Part of a small language model's weights.
Size: width 256, 2 heads of 128 (1 for keys and values), vocabulary 4586.
Architecture: RMSNorm before each block, rotary positions, no biases in attention or MLP, tied embeddings, normalized queries and keys.
Training: 762M tokens, 5817 steps.
MLP neurons of a small language model. Each row is named by its layer, matrix (gate and up: input weights) and neuron, and shows model dimensions 64-159. Each number is 128 + 32 x the weight over its row's rms, rounded and kept within 0 to 255. Numbers have three digits each. A neuron's up and down rows have the sign that makes its largest values positive.
After each neuron's rows, "fires on" lists the tokens most often at its 100 highest values on Wikipedia text that the model never trained on.

L2.gate353:033119097062107165106122131136143115131124147122175109134058096127128129125163100120124077131084120156088169107185143081169139091200118108139107125118142118121117142145094147118099098141161072117160162108134151106138137043135111172143156025189125134194096202092067098129147101134093104193
L2.up353:132145161146063099151171113101111093140134102098131130122156130091141128145110200169109060111133158106139090125143074093151090126149163105139150129156113149117133126097161104091098130141163136149124137131114065119171154175152107122108090078077103156134110126110131115150161096195110218059
fires on: "eb", "resul", "Con", "tur", "Rober", "nec"

L7.gate353:088178166100109155200138171147132122085096148136107150188191132129098137156129123191103056100136090179110133155107128159114148119104153182119131089088173131108156124130136108166130085133113143139141163100103145145085157159165069151113137081141142194144108150100084055182128065185117122146
L7.up353:102145124146113181065100109093080130075136172128144130157131152126152131154120149164111160116091098175127071104056105154130096158134183149121159081168158163193122101131100146114112157123134167078081157115081150189116139101094158096177103130143105098175188134140153037156145139132118131088
fires on: "re", "ro", "(", "of ", "iv"

L7.gate685:160185102150159168106137127092136153133080096099128138098128106229110097199129084124092083114144150105131186126128150116120128097132129093024164086129050111102119150139163119139097102171149085120166140151099142133134157108134081160132173152107155133180138097112061127156085123153145131060
L7.up685:123178138074076135103117068104141124149129070151114138112100169091110180154132086159101103111131137142160133128125125091156146138140149155131149131144155148126153106165106067122086095149079117155111093114148146157084192211080160059165136121141172072146164108151165132144163158137097125092
fires on: "an", "International ", "et", "National ", "and", "ago"

L3.gate454:090173063155109199157155188141124111098140132071152134096106114057141131179098149161068147186118145096151088094076136128035213116123100125149077136137119088124144165180130146117154070120135104190126135172130083110114124140146075151137093112100141107124114166123156113191138137116129128112
L3.up454:100127121127109136137171105115174109092096109118131153227137073134152095139081118090103114092105096146148115159133179124153146078157084113061129099075088139113149070100196142171118120096114109110102138131111123102112139134158106175103131132133136134113105121172133047146155084172074123107
fires on: "Mc", "My ", "our ", "team ", "als "

L5.gate194:138107060109085111097105133115164114130119137182145102167081148141130139138122130069115097134165180165150131082084037151040166092103130141037128112122117138105099081112088163107053173168097167130133152158115095151070138101153098161089211091126145121164135141107112083096120119113136108182
L5.up194:180086093172091149158144139135194165107155134122174135130087118106125160132133114075156135147088122151143173146086093163144151138170110130087070074109059169091127123078083124129180086109102126061156090158150081094092141109177137108173132059138217135091174134105106154107151136144106152144
fires on: "ati", "-", "op", "p", "ard", "&"

L5.gate1:182078094071121162162098092122135153142157173090110131148183155137139182172156145086129172117126171156175213103138165074093121114053194102081138101142072135127142142125093176093164079168121182169137199149122127113144113140154151142067098161101120158088082106091139125116108119145117118143
L5.up1:104091105099145109098127162090153046125110094126138157142104108118119116166155135071170149087102153150193120121120075038076118121107107142136177169119186118114106119167110108192091184151114135114109091087161134140097117145166148215126135180117078116106102148144132098106095194134106133139
fires on: ",", "United ", "time ", "time", "e", "Time "

L4.gate184:140099147170130199126138116151180125066139079130133118118154150112064118127123077108124170128166110101095091140130134074118155144082158109128188147145159145100115140133117088133097158176116122150104105064118083178115123182108174172126135090103095130148098144132126119085151081092064064167
L4.up184:176136149123102127116146108157122165180146130173150158065154129105130161119123180099107149106124161129121134103134120156138156126117169166097086152150142062137111168097143130188117075142050133106113151136087145155089155134131183146093131124148120109173167122149183138093034126105097068149
fires on: "dec", "ad", "enn", "do", "Dec", "and"

L10.gate297:136164099152173123154192107131137109116126105062190174143086170190116161158098155087102171206091111202148114155056174116099163150123149155160154141117156135154189119157141150102092109114173132140093194115123139130149119161069122082089148123106106115136123103154089083149092145148137088111
L10.up297:159143158160156157134153060146151101106088143167066166150048131134135131094188087092101201116106099139132147155147119199146131081093086096137113133087138164095076111104118107117109161094137135081078135072164081123147099097148132104137116099117141167126095135131100116124151175177134138168
fires on: "t", "r", "dr", "ot", "ar"

L5.gate447:124111077179151162154123134093071088118155151090159126150176115135102107141120158113107185090145139111139116151096133151135151110168125117118123164151126175147164147179150206124099054154116092136153089161162180117131117167133107154169153117150206192155131121140117130102124089099121182169
L5.up447:133138102069098161150129125131163099126137130087164128145153129157178092103112155100129169154145148090194104119183137073203152116099145088111098126163156153158141116108075104163138147116114137117104146110144100150091134181177094100131121099121131186088137119101096107162141100094141176110
fires on: ". ", "on", "and ", "but ", "il", "-"

L3.gate315:126167128118082180174131088132167103109114163111189147148142017131128160101109116139107181157091142112097112163124145154098126117123125167085136044131125133109134127128085084156149075123167204083143126110111076034081050139096093174104202147129090110178150106183069154094091109147124153071
L3.up315:121117112103149116123123179122163097183088195132144097088075140106156148118107115111095147141150141128074131148144118147113172137122134153134231102174116123106129146163107108115119133138137187119190103098127149095156152135125126093099126093195103129137083085144070133106123120167182137097
fires on: "Wh", "we", "Kn", "We", "Sl"

L2.gate158:062084144107121118099131122208176148179114128138124162159165129111143131125133112148155111110091105176107139154114178135156159103088146178127130166172097136165109077063137091171129090179112141130108126189091084143104123153082180103137085132102133132094124097142145149090144093113129091181
L2.up158:135093099104141156089155086033131111103131118120130132109156181149205158074131213101133153069126150098128185126142219144083137179122169115134092154089117067122185130152094074177213114163104204165148141120155123156107084203074105157092150084122106147096165136115154149123131104102162138165
fires on: "ing ", "ag ", "Title ", "are ", "ir", "ore "

L4.gate180:107108138121122192120142097140181139167143134078192077059138129082121107209142173149096097117150144124103082163123106168109190087178147159127158116137111155163154144126171153154136067106119060100163130131123152131129140109152154141183169088128124198105158061149095116137110149167123063119
L4.up180:103115105107113101081140102102171141140094135107147129146103118105166106131104112114129102151141110167104089118060162091132190090067036093114176174123180103141130141133160121158173106103152092153115133149123100089175126156176107148164169124095142170118178119104112156119125158103079156135
fires on: "it", "e", "o", "ago", "le"

L10.gate457:142134173139135115138145141184113054102124167091179074068099134151159104165143114129115106138131122109108120120140130198107155102175152117103096132094109086164125084149135113065187152179133057140097154118160122099112156180140142144106073150103187132163082137107120211080132103162144128133
L10.up457:149113079106114063100130142084124140175116128142116162171127115056102138137107100125134171161094104139114065174096126117151119116095183104152100186180108144127117062115111200153110138115104153089116085105158208091163088100125166110146067064137124104176160121113120180145146085143115099143
fires on: ", ", "B", "al", "and ", "ar", "gr"

L10.gate139:156127139111186163118144103184111150164080107049153143100105129155163116174168162110126137129113124100092093155105156119096205112103195034120124118085108085128151180176107178121139108160143130158196147067126188108140113146130124106135087118202183204109096186140129124125070053128127114090
L10.up139:165087165150124087069150156098091076105142156121127140156193115167163043130115111079102085103125147108104123136058113135195144146108169087100098099163129101125132086145143151130151144105128186136127184107131137163123122110140126180138081077105124113163204101185135167128156107131115197173
fires on: "B", "b"

L4.gate196:109133120096143176171135137129121115134101140179156138096082101077100152121121160166143131192149142123102124106142168141117167132103179118109163103145105148176174136170136085107105117085131162132126076120155133106136089156025160148119133154112136105129136124131172130156117146087059093114
L4.up196:090181094151140170184137152093083108074127158150058154117166130110115144116115104078089162113181089112169136146134154168114119137110088120134080083164123154118083081128177136172119133093100176174156158143140097076156114152113144122118082085123167167076108163168158058089093124139160117093
fires on: "es", "h", "ol", "ug", "place ", "life"

L2.gate497:110145167098099144144147142130101153125071173140123130152144086131148106125118095133205059092127124094144090121157159111109081100143175119062086147047069150117146145142071092078123116185091078111137182101071150153131108154137103079147108080182074129152111170149133173185143150128100154179
L2.up497:136128140097098159148145104141128164126088158132154170154139105132142129152116147115166083148120123176159078150156145070118088119179149155114199172110120127100166162092132171113087120150143087105170123124193128113118161142174122133132077071113107115138123179195155179212133133093094141171
fires on: "con", "Con"

L3.gate449:107180102140127102206144130142127095195134173144108080108126101119084150132069160123073138140131147122128138108116083127132153109123129169213138133124120142098130090109163156097137102145097100148151116121070110173140146114166166129155148137189116188197101141066106141147193143173179118141
L3.up449:102094152155123086108130137126147143119115158173087178175049090144139148162114139097207149149098112148137144111142131125151120143138170105169119130145109124187094109172181114152114101153163169130145138103104094135138142138166188113150158174117123107160094141168136155082141171094153116189
fires on: "en"

L4.gate450:150163134136152116101156111110101113109138113096155174113152029136074136126071110087135151152095171119137092174092158152119114140134135155112110128083157073141161160131179162133115047142094155090179142089152105121162149077097108151179108167147128136157118065109097132097100070162089117130
L4.up450:138109173135122134201149108103148136187186176192116093116111134183091172131134130127134117066144213129203103159058158096151132147153157150113159098059137175167177106131184152157143146068139167159179155128107085109133130152111115157135052120154198115178125136099160102109104096158135167126
fires on: "anc", "av", "lav", "v", "abl", "š"

L2.gate486:155149156128136096084077130101091161196149088183143111142134131173118093123057192139149096093147023142169128162084127082088129150080123072074088108112147133113119153166105122153088088090144128110149142149143131172153146135124127155157146140167116117160150165155151109101120087118063149171
L2.up486:115085086144077165129086137166106089102071148134139136145123124106077162163103143154152167132091133175129086111135068085055193111153121071102132106136077115099118197144112074081155117109160132103092111133165151090140129208166156152130120123104062154159127066189159135151121112105118108117
fires on: "ver", "id", "il", "dev", "Del", "del"

L2.gate193:114154151133120125087096104113157102130075150099082164166135128127105136164121102091128187131071089109088119128115109059078116155106157085157155113132043179162134120117151091113135096098141135191117080101078109140151124066133144068120180113133167163130122134126135102157068112112186131158
L2.up193:122138125125170098097086181152118099192137148081154174217093156120116121171143100103134146111173100166075166085141108109151080099151156097129161145063085152109134175161203103188066150135172184113132099081128117120211139102142146099137127130125133125190135142142134171129100171105154125138
fires on: "ack", "Tran", "change ", ": ", "K "

L7.gate191:130171083117143128107108101204138107097061146168124180148075153104124091089166173110123106143122154076173144129111179117155139076112183172121118155155164165181067140114062194143103126106126157119142088104120182093124127120174137114161099172139131136122073060143135116117108142136141131203
L7.up191:148138105136122100104141124211176124159074197139115152140102137130086094114143149122115137106161170137202122127129116110118031155106141125077130105116203108198110147115115103104153148131113140150139153131062208161159149146080153158136134187180160116103123091132137080125073119121123157088
fires on: "v", "is ", "Av", "are ", "b", "ç"

L10.gate522:124143100090112170118147080162113122071118146141120129141157138116120161133118090128140185145173158112170165105106189110139119154148064132054113137189068113132126133113143108134099132121099146120092144113132150137108153142157135135154138116094116156114164103119102178166088113175126070089
L10.up522:126131193165084176120183144080118172128109081148192126139151180251119150115133202100129107132127182166132152131088130116143111162186055123102163164145114080101148131121121168145112092108085130146128101091054048080116115158133120092131146127065192064159118127172139153123168101151147160114
fires on: "t", "s", "T"

L7.gate541:134096103083089122118104110149136106116133165132146145115125145136143096142104107156126130114080102116100167173100117068135133129152167135142135133141171147169087174123166145125103183136126085137150111156123182075115164160098065084105121128175170151124137124143089118094144180143167142152
L7.up541:139118121106123171122160099127166179112123153163119048109054134184162085139114165126126173160125178110158130070163093053180106136108088152083127084166111178145106155110120101150143132130064154114140150180150181196156098174073088128118129081165073108132163149089119184162081110095140137190
fires on: "and ", ", ", "-", "De"

L2.gate186:096109160120082141107105154101174149124127135126099154078152109153156171157114082116089169126075082079108173154146174097119139095157080157117158104130120175148221114127142124068083109131150157138108087130092165132153139189125106097197160149095097115128192119120170101127058165172125090152
L2.up186:153123146083115206086131104137139145178117062117147152145191171107134147165177110086099166111088112148096123122129177091111126094207085183117152169096141110159179168138174112063133158100174113148113139162101130112115146120165112142107143121154104087181147140063105148169062156142114110123
fires on: "ex", "Ex", "in", "ex "

L7.gate15:144145133154126145170136102079136078113138107080146154136081078145103142137081134135145118110100122029115157148093113097113120072115081134152087123152125140108115102124135106109104179103155130127070118077092139110174156148162160074162119114053101041207118112093123190136144117132114091166
L7.up15:132096086111162116117105114042159098152128120128121167157180141169078169187121163144128129079164141141079111182155161136139126117119174178153136087153103155159069105137121160096172074101104159088154199114113110155155128135112150137127162150166075106165158107161166097136202133156164176138
fires on: "en", "o", "i", "ren", "ord", "ener"

L7.gate666:175159123076108123136137083161187140155142115086147130150115125139064142148071074181159160131087115147166108138161209105060144103175162149146081096082124121098183161168143112126138126114100117160133151125151102160199123126127098166113146147129124150104134087170131167167092125166089097183
L7.up666:112127179178087119162170172107148189107137084100096116133123146109117123194142105083142206135076153153047167119120136158151111147110111152151141168120155091105126179085139110119076115088098127104121136093092082130139103151188223113072123079106071141104098095108113126065138117151134127137
fires on: "ot", "os", "er", "s", "t", "ersh"

L7.gate413:126114110096087109165093139079193110080096128138151126070081130056181117156099090033111163146150164115136157090141063099124169086179084169116098157156131113134143130086135149086155113111075125160123081179132098177196108125130109149137118120112128126120114115084099124088115159156166099137
L7.up413:176095134117178081101152137149141130161134163138139096151120062131083121116120176111215122121155134117107049178151101129132151161184143157118135104145084144187132102118139177123138155136163076096126146116157162140094121137103139169159131120081094128076128086091186111082154129101129128152
fires on: "st", "er", "fre", "ar", "l", "Le"